{
  "hidden_size": 448,
  "num_key_value_heads": 7,
  "norm_eps": 1e-06,
  "positions": "learned",
  "tie_word_embeddings": true,
  "init_std_o": 0.0038,
  "init_mimetic": 0.7,
  "decay_fraction": 0.81
}
MLP neurons of a small language model. Each row is named by its layer, matrix (gate and up: input weights) and neuron, and shows model dimensions 240-335. Each number is 128 + 32 x the weight over its row's rms, rounded and kept within 0 to 255. Numbers have three digits each. A neuron's up and down rows have the sign that makes its largest values positive.
After each neuron's rows, "fires on" lists the tokens most often at its 100 highest values on Wikipedia text that the model never trained on.

L6.gate771:133161110141145141111163157047164124161199110182133112167047138099112099137112174103118139104111137170127157070156089152128134112127179149178088158126126104118083123128130193151131097073169095050134148161134154134038147089152122119114161072150103147099091194123121153151118139116115112151
L6.up771:146116165128105130153130108083123107124108061122155156180164057106141149119162130147154145114153150168115152159106119097124080104175107086169120097065137055116135115169136102179147176164144115104160061088100076096089126140111169154132117118120180122198084096116127128035132138149113118151
fires on: "\n", "==", "ing", "ally", " It", " that"

L5.gate41:114120126134099166148152128134114117195127110115125162102083157153106081133135175075153139190121078123157162125141083135167154095074103182091114183167157116097137090112157144078154141134131109098131061113162191127096204105124143119165107059160172205084194143104107143095115126174119120088
L5.up41:152138134162123134117147105163154128174135118101132115135161056095090147142180192095136098128125143132141157079143146138128078096183137080086141159157142118092151143123145142168120068133182134133100121138103122106134203132127165145109131139173053143124139121101108150085152087104065177120
fires on: " and", "\n", " of", ",", "."

L7.gate499:090127066139147156141106084098141131158114174154169141078079119125103168076118090080162149150167065050087106081142146195097110157151118099168129126165127130103115086041173098132154081116108116077184137159180120096134124114158073131209126144144155135171121106209116179110131107118119119109
L7.up499:119104165221130150146153147131147125130134148131078120169135142069094115119193146136086159178071166128131138142134117114126126113177154129124090079120108147126122089140075163091163069085132102143107118105114107078156111148091125129166138120123125149154119096090204121125138105120099112163
fires on: "o", "ed", "al", "an", "ro", "li"

L6.gate1:206143108095113134141146117127137148106132090130144169188143169150187058095190093124082108113180157167121113168165135151101132150176145098171129142173108105130110122124142178181142096126124150135160083120184127120098133140076115117138096134181114124154102075118107098122093121104137142164
L6.up1:158159104086090110059101138146121125124103149125151174134153139098183072095136148122146068124109136101163102091177090165122115117163141111065090135077134145120067101101146110111151110102121128145146113143165107059065107125190118118079108142156122100118098163121130144153111181080143127179
fires on: " a", ",", "al", "ing", " was", " |"

L6.gate756:152165161164105155080147141126148119149130103142124109145093180116149122149112118106116101153117143140123112120148156118141120103193150131155123154071120048123142168154171141172140148141174130125124166139086113127108103125100172109139148172096096117099142136094178138086128101138069128158
L6.up756:140125139119185112131120099102133115135130179100119157142136098143103150172181145117150158109139154121101152134117097100183125136149146107058154120135133096128097131121125161108150160133063120073111067122069142124109095126107121193110118089165116097102123170118179141125172135150140123045
fires on: " a", " one"

L5.gate309:165138121073168122092178162107149111148143103096134142141096155119177130128116101103069148153125118077126159123080100162140172128100115135132147113111153169161115107098144157148131121128128097088090114139115119137093121111145062122139144109102106107092093161162117106139166144154146160185
L5.up309:199078060093171088150131148115131109120144085093132127144127144102105173114134162163121136147121143111156132116116151116145134157083092119163115127161144137168078106119093136117121101081099205090094175128109120102160084096139112155132135214120079128132142095109125106154086172116170129143
fires on: " 0", " ", " ("

L6.gate252:100142116100067171107133142110170159121133134080101133099180150126146126135108124123210111147165144171128145122119095125096115082133078143125123124114146119140157131102087115091116087139107066085098125094082123115075111136059147147162126087129174135152163135090162128098194125083079102102
L6.up252:116121070200141129132121120102117124102116053170119132126154152167119117158118129164154105148181152112119165140126150104137165132116138077136145130146199096126097115153111142126151160128094178134115142157141112158157133092133122123150149079074119116089133075101119104158090134165127127150
fires on: ":", " pa", " ma", "lo"

L7.gate1178:104170117197132108137119141131106091161116134098135149142122074149116167116083159134148161099163134122147115160134130090178142111158138109118144166111129137100101121042088124136111128076162138168186195160127159169117123136092101109105153046154116096098154155129211035130138113126104145129
L7.up1178:127115085090136112116108175102167121130138158149200205117164119144095119098062170112097095143151078117167115107131147134162175106148148138185162093091122074119072101122106135118110129133161187118084063168148166120136099111130090172154093183115123156139182104086131170106128157140164180139
fires on: "el", "la", "er", "act", "o", "air"

L5.gate724:149129144113159112092151134098120111194130120082132111080144136063115145059138117092119096171133097137139095112124140151120106094150165127055109127092132147132180094121130158120134155215129100116086095124147107094062189147152110152160121075121164109166120164160131083116174099099179177158
L5.up724:134130133143149052077209117106092125107103092097118117160127055165103143085105176099143122128168151111069165151093117085169122110108197099078142123098106151161121168142135111123127116119169115152118116155127083111141145143118055135114147145113140119161177106144101133170181070118164106155
fires on: " 0", " |", ";", " No", " —"

L5.gate583:160125143119064170145105140063090119138123133199110148141125135139154148077107118090149167134098095134155121161146144098110141085175146135166174113136120014138117170098151162138165116107097123126071100138160094138093087087075075110181172142147107105161162110125121143090069151182116122138
L5.up583:136111145094086136098119129121197136144128146166133188105091165226111120130123098086175125122120151157099075138122128154172120117131188119080130131118123142136136150087102087152160108194131158122118186088158107103113149121083122139139160143127124138135101089198141077098116091159153127077
fires on: ".", "\"", " |", " said"

L7.gate1139:121149103116112093139132198143138100204108121117173130127059178151141118100127132162088109177145081120123194123089143136125132104147072110133110230117149117145175171099089116078110094118136151149108109193142147168140110145069133101140192116128123124114192114165174110122126141080124176086
L7.up1139:134153096100179110168155152090170142160108151113170132134176154143131091093078131124192146120150150122152150100085141110125155101077140185173147129080136152108148157154165127144108097097147183152158105140117075129112106146115150126059186132135085165137169177064149123153139079122155187140
fires on: "al", "la", "or", "en", "an", "o"

L6.gate1097:090104144114112134107130139123137119109102151164116153200146064144165125094118130079105157134100106082121155054109118170098109124112128137101108109136120114133150138096130113168127154153096159159187076068115151142095145127139066079160136056118177088123085130150132069080224094155144126140
L6.up1097:154166186142170091070143135107144082167115140111173137076123088170124154142080115096109186175090116126105127135081110132132132137085166104111090135103058161114133144118103083091095169144110169124086069049116093080174144138155082148116130180167165119140125156094121146137169149105149085130
fires on: " |", "7", "–", " 0", " F", "Q"

L5.gate292:094135072123077197143133111134170147126144226112138106167102105100097110116116157107167163085139115146171122146123151172119165119186183083127133105109172157140107140109155122101116088214102095111145133117185141143067140145092125155165149143127134135111124113058157095096123133136127110137
L5.up292:122125099106133138112119094125091116134133172133070196149193123126085088089168159155126124128167091105152118118177170087092111132094132154110147133072115143134177121120110098140135107088119117139120110091163137115119158113103127133065141052158035197109132070111104081105129149154195125137
fires on: " years", "ing", "ly", "low", " time", "ring"

L6.gate221:133136115146146088093157116187154115122117170107130198099157118109150120145140147115122145086119074099220088160177143131111140160111145092127107119101100146137162128143129110176109117146111117065123191085059119071135140114116100118121140118100118181101117124126133127108196130124146190127
L6.up221:115100133107118079135135131127192101128255136147175094164125150132054125149172203157077125156151152161139130160130129118220176151198095131124145099128187121111148118099152192131147161142110103106138087181152169169103135117113119146135098125120131133121088136147131095076142125121067119141
fires on: "'", "E", "S", " ", "-"

L7.gate948:114142134123149153109107113167129113214129121141179146165101125127105110135158171145153165155132166128104137140154115205188093178101224120133096167140155130081125164062140062126135094176143117134105145214070125133112132152134112113190122104172116106158133139170149119137117111075115168159
L7.up948:156103145124170130154137151143104118164142114121049092143086132111141141173138107188115106208123085099114092126115107114109144126200079116075093147128117071125129168159154089132097143178126094113124141111103141102157124142179138145175114146113092133098079167129171094135083116104140119128
fires on: "s", "st", "n", "e", "port", "ation"

L6.gate1215:131150086133154125093122125139206133122167144145155128077097177142136153130089131085132136148124092083129143114156100115109145123132124074126144112146121164107171147147154139104111118117162165084147206144144107092120136147193083070096155158129099154085146100143098127190118102070151155183
L6.up1215:103141201126176087109053145123171121144176142153118073123116147159098078150144109172108131139199156150111106120076128154182113136168146111187100100155124097094118110122114111114143092133133101098115123187135149130125125153090108128157118107119176201112107111180175181117138133119153082160
fires on: "-", "al", "'", "ad", "li"

L7.gate876:102130129115118124085103128087102067149150069160101161153114109131123095086151130135140188194068130119067134142144141172153131074112091155166136168127143126054063145152132124211157124146170101123118085169117149140122138155091100147158083146137130168147129114150161180071074108129090120098
L7.up876:098130205130090102135176145139155112096161122135144115148157145161163114108118153147115106126117122151085105098126095162107058150090118160051083125112169090142207123153197135123126086129097097097136189106094100087113169108075099099154099103094096129064074193166137110108145122109149078112
fires on: "it", "ation", "ing", "d", "ne", "s"

L6.gate436:140100189135139105123121127126145129100120169105091155133124135166086115167181150134132159136122115078177120100195101138086134101228141157095074153114095140115143169141167122168112162097119119043128182146082132173113077095136104146166136121141169136103166157183078149120107138152107171104
L6.up436:149116152133192163103217130118128097124185114072092110104160104124133128104158081184168181146082109137130128151140060097174095149078166105089117135162109082103158144143163109172126121186143127064119133161076111155137084135075091123116113114123146102138141131145100121108118137141154142154
fires on: "s", "t"

L5.gate818:181164179147212138053090126064106099139078172087149126086116152142146147105149175107164161176166100063098103133115145102140128095137193089077125141115056149123158150109166138150145182188125149151098123129112120128114089141118098167127116158145171139165170088143120117157113099170100071174
L5.up818:187096127152220068089100133168131103131090111089132094132095055129105168096127160148165148139124134164117157071023114083134106127108195079081122157154081163134174089109109128128086136179122119100118119131130037127171101129127112196114140182131132116126099112137119140143103154147107095135
fires on: " |", ")"

L6.gate553:098130152070089108107108107113114143171168078154161148221109147072120104080154128113136153127187149145133138096131071102149101121129116137163130123153155115119083078155113112107145120109134122065088127091112129172086168142047179177180153114148125113104130122102156171139150138200113080095
L6.up553:154096111091141126154142133071097138145077063103148157109197151104151168128148206083190120101159140159140137119170107090112102128133131114130136118116070133130138072111140101153102083102158082193093074132129146125108150106137112111155137161120102092161134117094123165148138153120100108120
fires on: "\n"

L5.gate582:152140115079155102074104123109060112142155135088140164136146184104075045135150152134130133169153131095163141093175139100110160129114131071088111173149166109099023082142140139087130115126121127110168130068151138170108176127118084104122156093162135131070152113113136136118107129116123194166
L5.up582:083142116067081190104099155089134129118151119148096166145100138159107140107140164079152197116086147168123155105138094095147122141148103136181120142060166124105133088137129112120105152182145090069096091148135099117101198123055133091161106101141196190168159109105091137168179094170147142145
fires on: "wa", "ol", "ta", "ro", "2", "lo"

L5.gate83:100135066154128138125204137153124086172149156114129120151162115111098157147136174163128117121164149082119143106119085145146097138122091076117105140107066137128123095078157118127171147180121088134097068101168168138082100101131175148109167128140061153100108116154103161121113084176138090171
L5.up83:136121162112084185131093127150118133106140116132104109141132109051127150101105192118142095065171143156150116064158147167093072088116135114152157123219131122132156128076155170175158135143175121193159078159131106119113131115151159088111158156150154116147154135121093186177158125140116158176
fires on: " of", " di", "al", "ma"

L7.gate1129:201149117165112125117144159146096086175167152108155156142108198106109128054119118144173106162135134136140169106124160094192200122143152143154153127161124112110166154174147129163199114155105155086089095085151102088133097168146134159117152066179120163137138132086130138194100151127168125132
L7.up1129:147124142085134125139193077164126118153151171129111100158182160181177102163117090128111136125116171080127145184118060074098117115146148124109092129179112123108111164107178111135147164111107172092150155146139106124125145129164146075047053083173069148145110142088130082131117235178181147141
fires on: "s", "h", "d", "e"

L6.gate62:187149165139126075122142142115086124141136134123156185084170061136117110085125111139116119164141147108087102135128096114136083109087162148091087166157194118109089138127147087143107109149123135138096144091120133102119084134038076148072149130116080153146128132108151147064121069176123095147
L6.up62:120153128148136111105173115115124138124067119127155234096164097126141108100172123139107132108142145082131155131125134115112097107030151049117077120135073124113095152169134135092127118131149130113096119101147130172125131132138153114096151066125103186102152123141098101117160137107160116140
fires on: " pre", " se", " like", "ide", " over"

L6.gate808:143135110126170124127142134145163132122151160079144130127102150131093114182170183115150125153188123174083108056202081114099156111161164112108103152122086156151102115136111126169147113120091090092119158133115128131097179102086110154136163103126053148050170149154123172137147141099073144119
L6.up808:168127149205096113122129150095130100144170137070109145111128167181142160116014168172159133146100124116157123159187151147120113125135115183156142152147106153095111180155129118164155124084021125142116107176112136097098078148128138127180133185132083154090116121060185144122055107114039116083
fires on: "re", "y", "er", " not", "ly", "ir"

L6.gate982:107153142170155125136116181152148112152072105144153131206083138147136118201089215119141161162178136124119158078058190160111151144130120168175165156123127118144187168141110071054147108120186181196152148091103098148119100133150137096113106149117160183124104144178126130149097148170078154111
L6.up982:183136083131108120127170127141094164124160072130118159122144127149153125127142128126111110119135136100112127096162106132056081152133112142081146113100174114149145146141123146136135072163159147104117143123133116098108095123151128152153116149118116061133110142115084105151122127076114140170
fires on: "i", "\"", " \""

L6.gate922:142104124113145174057104126104186101113102138175138117153131140158087087088072161136066132131105108110151135097148107159113104103120138104076093118113142139131203093124149072150089119134113180099166131143151131113111082139119087139150153033114088101122165115157103112106089137177103107137
L6.up922:113143128112077111115147147147067135112189208122104147157120106102159155107179144112142111133168110185162120058146131131067077142058131093091028155116117184100105111168132130087124123173153025068164148103168136144167167151173168150133091079138119141130105162143047130091126129058150143142
fires on: " by", "s", " in", " as", " on", "ing"

L6.gate767:175114070131120139160082125141147135161172092168127133102106140200113126180136111143040139122081104132173097101137144086116159100225128180158150142135109036125159072135140148117134125144095112099148115183134140147100094081067054144117122133139052088054131133144126133118096145098093141130
L6.up767:142109085114171144131100115108180161146123152092130131146121114080118125125149177144103168137173137130140184094092165115149164131087110081169112168163110113110078118121107081113150120106123099124091118121116111122120134133146167113066116139167148083086188189139157109137123125116137143106
fires on: ".", ",", "e", " "

L6.gate1042:142137116114150128095165148174157115143168087114136118181137131156113154128161209134074109097160120136159134109078124160155130175054121161119116137145197183116078142098125165143136078164123164074122039124134159134080145130135116152180115162134088110090063133157143119169149156174092135195
L6.up1042:106122123120147140166146118123128119148159097184132163138102092153120093133119174115183126144102173186116127138122104187174158125097136114124106098172130102093130090109157126142141135190082115153122081173128164113090134115153100127220098139134076047122121159110129138140063184153128188082
fires on: " (", "age", "/", ")", "("

L7.gate826:130142196109154038069134136110108065132105076131145179168141172162143110108117166110166140210086104130120179102105095064098116176152133152058085105055192108130099132112125157130107093113123090140091101097117118165120179166106174121146150099136168150121096111124121149144144141132142149092
L7.up826:153165104194049112129127137192152135099072112109122075086125142091102169091132150141116091097105100156131116096160136159125087107077113164165169131106060121158136094118116114216132190135116089120173124134127161182082132130145162126168170121088167114118081095165128085119148164168168114169
fires on: "or", "ing", "va", "ur", "le", "me"

L6.gate821:124144121114121149081098164067088147123139135106144240145161109071180079151161076127126074101116110117147116071142152174106143123098097133084101146095067126163070074121098086143131064167064086117084168120153135108094162090131102136133129088149127133179099124099136134081155118047135163128
L6.up821:112130124093143115083122176179158090133169100059121140181169178096165098106109170148120089181176141093134123114144033109100150101143133122087119130156155142143093173131156170111141071130083104106102094123130123136072136110135092120071165106120108108109114140114132103099169118150205163139
fires on: " |", "al", " ", "if", "ver", "able"

L5.gate473:126188215146117139093126132014061093158110168098131119098140133114157114076121120071195139156167099065062104140075163124107130102116152136078137136101106142117145175143130103122141154157151118123080097127114116109082062126131100144176156120150143121175151122064159131103143120166135064139
L5.up473:134145085104170086092108144133180155097184098093132152091125091157084149166101149126195118132080168112123116186089131074163066140120191084085090118180125157137112105131111148119101117170171162092103107169171032122148077141130090113161120175094150080081108068110082065176087163161094110093
fires on: " |"

L7.gate1007:134125118122164149155099217104157124104151135084177123166087163135124180097172119087168145178160111125117114123136110099111123155096115153146132154119186136106148216154149123128174100145138117122094141149127155107110146151151098144167157166143172119133107135133126217116136103113125179114
L7.up1007:120148112134131156134121117141079092171041095110111163143136116159108139180131179197129134119137125074151102142152098080084181151090151152099138178101154151072062150169155070171123092074187170121150149163089103145163143107129114122110167156156102188081186145148104088153155115120163163135
fires on: "r", "in", "l", "c", "n", "or"

L7.gate359:133128162124136166090145117128161082196170181096149140172117115160104069117177130109140152097215137077089131125143130130061153147152157153122112140147122155114111093117079107074155121081126077164100090170178112062112161145143094115133152160151168150124052107108069148150089125141132100151
L7.up359:101120159149045139146126120133112088177094083124127146172094163127069151075160167147172083134152159146173119113094121176124106154082117126106079130100136117120087097064120174078124146189126078116156094093144133066134182122106154136067095114123119165107114130129145169130115107117170096113
fires on: "d", "ing", "s", "ed", "n", ":"

L7.gate1107:120155122142079126171167091112104141144157135142166158155096159149142088111137121092071122149205136096152131169138092114135136078108109148122104107152190101122073098139193148109154065161180169166074075185171109119099106160124111150164124115163135124152054093084167109118104097112154109173
L7.up1107:158088117102179142080094148184108113119180184084105082151130122119163131114112159112123129082141119166186175138094177128098097135133173118118162132063123138137162079096189119131117110120069095140125133181150116107135077164138094130116183160126147118123116204112138103112136153086085058128
fires on: " ", "e", " a", " no", " an", " |"

L6.gate380:182153140129189172093156164092102081132118113048129131130075152080166143057133159140129142159116142118112183081141127082134150177157103112039176107075082100161084096172149147150156132159132103084139167096076156095135114118112107156156114105125129127161132190158123151079196154090094100129
L6.up380:168112073114132121111107152183167131110159133093106090111114095061130169163142157177139096102112102154147148172034176109112146108107142080142137117125111100151076143116136170108120150121090102133178123097163143109154126132192146143093120142130076106085036115100153106060129123079118098127
fires on: "s", " ", "and", "1", "t", "ct"

L7.gate78:154136179135111141141159129103135090152096166151193106123082118166180138129149142132089159164121105129149133138095129086120182146117139090104099150147170171080115099133169129118139142139113094130139130075172126147100167139094142158133101154113132136181166160151131121134140123135098154146
L7.up78:164140161162102181103167083138088128114138131135131108094139119127196180074127168129099110134144124157177087162133177165110132148162117149092079128105150133148156095082133150192159112164124086144116113098178130172099185145204129101104149107126141101168111156103170086116173119111162111142
fires on: "s", "unt", "li", "low", "ing"

L7.gate819:191119132102182146104176157083131115176096214113128166133062135158137099129099137209146133138066069125179151124118109098113127140131165091159092140153148131115169139156095121194106153137161145142121088121169178085133140154110219197131158157148121138096111135084127167125103202101142126163
L7.up819:147127116111157110191139141112103137142130096109138192242132087120156136140123091165135118124176176154146107126130137063121117146168155137119136117186151177148177225110134077171065107095104134152124104119090042146119213115111126132096177109137122201136172115103129105129075156094119125112
fires on: "s", "y", "in", "r"

L7.gate760:101144158072160123121137102089171050162089119145116133127068208103158116114125151138147135120077097096128085133112030137113102149088129118064087168108126117119171132128165155143100078155106110092164085187163165105129113182067127120196124116144169152051135145176122137101075129164121147092
L7.up760:133167164121203147123130140146094057170103137157079120147123105123196101127158070199147153130085085098054156122097045136145140125120132108101091156107119051105076138076110073157116078133106098106137127096137167088130144144125088134157143130112114171076126213186127111134129148151149140161
fires on: "s", "t", "it", "ent"

L6.gate1083:118141161111143087103107168133141103143108202143121147090161127151123085146152159089126151153136100069159090142140148121126133081199164122033090152108076123154163197110106143119112100089131116149067118121061123116132136157030118105118138101108156127144119152137184129102103094142116112075
L6.up1083:135111169100098172124054124034128135129134149169148107106104185127150130137140153169092127162111130078114109142119131172106122175122185072048087099143179125149165165161089192098123159104085143069151122089116144121140110139101118142153110168113130089103134092127148105151089154176091155089
fires on: "ian", "le", "en", "er", "e", "ue"

L5.gate93:174125163081208106112107160118096090158152115109157117119051055153108055151155097112086120148181164110087173152106114112127085138133159081126156144099197161130100159120137156123114078179157146099125069109136106104112144133121081148088093104123069099097106112130127054131150148147097138168
L5.up93:139112144082173162091098121064157125122081057125158161175110184154121126118110149116138093132101074130128106144125107191124101095118121123154134110153157125080164089117103152174118195166091189171103057093108111087166117130112132165115193152100158115129179133138124110083102106171141150184
fires on: " ", ",", " (", "/"

L5.gate618:167146149118153158120111128046145128156173105094146147128088119136080111135142181087072147108098105133161129069101130128171152108135055208107165153094134098115143117125130132119153103097115097047116072116101140122119129132088101115199149126149163111132149192126113169119083169155081108081
L5.up618:118117091114216122096100118221146128125141080115131106091131147116155102119135109084102148180142079110180125145119117097105172128138129066123123117104158134133077096132117130118151159165051107129098130095125144089138128133168136152144116070129129129079167097124164096115150136139117162101
fires on: ".", "/", "°", " ", " was", "N"

L6.gate1172:098159147085173137076085148121151125141148161152121145115117072107140125117143175144134157149142143034060113170142161071095111157135140150131138115035113156118133071095115140151139080086178122108171150144144150127110146138134146145059129101142091114107076114092149177152128146135179157108
L6.up1172:149117180136166125136051149135103150132110160089129101095187142070132096114118088151184181153175117133104122209156151163093114094135154132078069152158056113158160149117145131177105110108108118167110126143131119139167162125087131178059144088138116145152094110150131185123120156153078059153
fires on: " a", " is", " an", " very", "ly", " had"

L5.gate249:149134139117143136136109129099122120099055138153129088131118095104182105141133149105161152106119137134149111151119120147084144126120144127143157114154164126131144153131188144111114132099175145139114110084097128152101082146076072161144143104135172072166193114191092067128121140188080080137
L5.up249:155124039130143154166149126092130178109077146145113089116131111124138073129089098127158135077130082164173087098150190140079094155156089141180168122129185084134178157138164128168110089102175144128125187056130128141121069100084137127164131108136094087091154131145116106148109129162133145094
fires on: ")", "\"", " War"

L5.gate127:118130149135093138139102110086129105122045084156116119165126150151082132102097190101122165143148134114132130093174157117101090086140077127151191138144097067132156183131140112120115150063116164146120099101135126156076090139092122146138136113122122107158121113142129137144108124246137127139
L5.up127:127100130116147132166113161108088154111122150149125123129211137089172114043125116104110140131217146143161103123091157139116111139140100153166127122115114095128139146162156032088108075150053172096142192094163153145131077115123101158155132089093129110182067129096088089109141103176114134158
fires on: "\"", " 2003", ")"

L5.gate760:184121141117202112109116133113189107147139175113121139101079148112080130206110171125096179163132075079101133139115156144150185049121164098137125125045083080122184132163124094127098112094177111099077148150120137120125188100145122154131133133123203154090169125181074139109092115154174159105
L5.up760:139122145147102147123146125154081096134129126132119124139120174159109182150149110164206162124086121089122136136154147159133119076138101147153160141078139124087108102160124135146139158139129152097118105101056147152119130116088155098150121188151095148146156102066115130131060134160085128116
fires on: "ed", "ly", "d", "y", "re", ","

L7.gate701:121168078155116155134115113090127112215182175121135133140144129141102138189131135116184144113122078109136102132113128097133177135110211128087157193109196124096098131082148126095166100128151071144060095153143161068120093166085129090088112101159104134163125162149093109137122169060157107098
L7.up701:135043099133110099132153086121137146113145135111139090133122142162113092186180123183096116087076148048146042143092097091073132171161133192131173125108149114150128155108105165112154133148168133142148163153127125085148145085127135137090093127086088108116085088169119081142105112135148076132
fires on: "al", "ri", "ar", "n", "s", "t"

L5.gate978:178141093100106125129168147139119117172186104128098120158113113056101084088148148151212135154146103113131156066051164207133142087138187139094122164122136131091046098092127139135145147138143154097132115128119112116084075148169164120093129063164097095072098170204102125070069175124104088162
L5.up978:200131082116094128145139122186114117155129151123140105171146100070138120142112169155145104074147129136160177058116133173124059107165149144124140119086172099137171081155139086127145110133147100110133097128147124125105083106164147112164125073116084130079148108148104110118135132152109131100
fires on: " was", ";", " were", " had"

L7.gate345:157155108162070184090182139120134122155131174191160140153100143125175131126127115168149182127118066085103088164172122151119087149084133108119168150159178130173092127118138128157177130138100132106132106186115130088074113157104156186093154112183160157148127136113099176096129104117172149120
L7.up345:129128124076068123149154094112051091162109116146092145113179140087182164139129118193160102110142075079178103158173152108090149111143191174102151158171152103134112126113156092172105206105118128145129133163131124135114141145110108065033189073196085188116148105076174148146091161085168163102
fires on: "ly", "n", "s"

L7.gate799:174139155162169156121130133086216079157115111147090157147079158141098145100156106116157161177127087096102171109112065175124205039192090116102149143164079127096079108089170189195145106101165093078170147120195168124153133159072109130121100159125126133130105191147118170072129142180105150099
L7.up799:136076141155159134168154140138171177064162124106163137111164081101072121158168088216156085107172103172110108139109132091139128164160102134169104085155125110181084134181130134177149087151212184148162141084243128128159092117095095182089102167051148070113063168142153175147114096167133142073
fires on: "u", "s", " well", "t", "a", "art"

L6.gate774:141192193098107117048104132101132099145124122121120117092102112087109097127112115063112135157154069089107168095156081144155178087152102150088104151157103120102148133133184126186135106085191121105156141126090165150132141163116172096110125090125120080129098190111101111119164134131123188113
L6.up774:097120092120170089114099157139131119157094089178140090109172089078117120063108124104134091109120101125164152090151122133086056119095146121178117139129148048158148099099130077187160159159154142141134139138158184128153069112154159084107129127144122105126158175153127143181137149175148118164
fires on: "or", "ca", "i", "ma", "va"

L7.gate1009:129138146122114164092149108099129109132119064176125174163088198115133141135099158108086140104186140138147141153225063129102139128192150099133091122049117083131116131137138114158131087167111145096111119120181111069117167128119121108129139092114156097079064127123096103096152086111160159150
L7.up1009:094108122101163137176193136116139095140137118153142176105147111153199082104209178180129064130150108155057105079167120063115122179113160167120136147129150135155164164176094098135180139145142089059110067082128139097134117110112073193127068108122060151144171107113143145151173151101140145118
fires on: " pro", " so", " a", ",", " c"

L5.gate651:145103121116249158092147108109135142158149155086158099111130100156123123114192117072146156148143106089110163124078146121093144115058153092114083131138093213110191092101102078091144114075126120124105133124179127121104128151213093145139129163158114108118103114145073122165123143170141157183
L5.up651:130163137144110142172099120154135142130095116100126120100144202159095090127119156116110111137111149121111129180064148103111111095188106179112111146202051128115166135101141165124113067104150115143191146146143148171169129097161132156082107068097129155119109164103173201159090149109104078133
fires on: " and", " is", " (", " was", " a"

L5.gate192:137146073138129127098208118152123138142125081136097166089147143182083163174148153104160153103130135122134126158148174107147139123158204120138156156116055092144123217126125135169153163085128082113113151141154101117118133106151145173164125134130212156120175084110154182094102135128136159147
L5.up192:166148161169149098125153172164118121148105122146120115148114116111114112167150115131094110183154127185101111144121114081110107137095195150165090126085134147138165087172113150080122154067104136121111093165105125167141131125172119193118127106140126182103118108054151200109186153133171167157
fires on: " city", " game", " episode", " area", " series", " village"

L7.gate870:158161101147114101118129142111116154136167169114174127174121124151109014140139187161073152126104148130113171138128185118034133171130111143128064125110180128103177093153120137114196129126119144161139118141137077071089198140107104137157161076121145075120130149127158147135104127088104075087
L7.up870:159118123095122147108133118169075137133138223122149096128109139177118168155125172119119063089160139138171029191144134160118118153122148088111072132059183165125108144080200105137107105183137091151140153171179125112134120123147125182096128139186152103095146145186173072137161116145155126176
fires on: "ing", "ed", "s", "or", "ic"

L7.gate432:107116129085187093105124143099125086211191158116132130143064205172104115115146146110176165147064090137132155145088048119111153078164121097122153162158098165132109120115155194136135052106126135121135121166150115111107158109108151074152144115176107187070140186199169147105095125102094179152
L7.up432:145135166077127147094147145125153104148105149094150095095103124027154100119138178062106096145115129170078170141117075135129197133133118183134202101056126160142103101114144095113135108141126112113086125151102114065074168107075085064105168098146130077113101150193110142140153101105099062109
fires on: "it", "\n", "amp", "ent", "up", "•"

L5.gate348:151111165106114147122133118099101105176100114095153115156093147125155108076105196114124141137109118138141135088134141127160155141137108164158135125123099178099119079093118110150151088159096140129088088114174149154060158132117168131191119166140160096172130084121131089100130125177144113163
L5.up348:103123142085110124172112107059194124137050193177128174138147137119128054117113094108106102137153072150140131127110141141112168077158118150105184118186116085126077118146128168077127090144081139181151162149155173106163167176122058140165111088116215165153085155171115122112100133095139134168
fires on: ",", " 19", " |", ")", ";"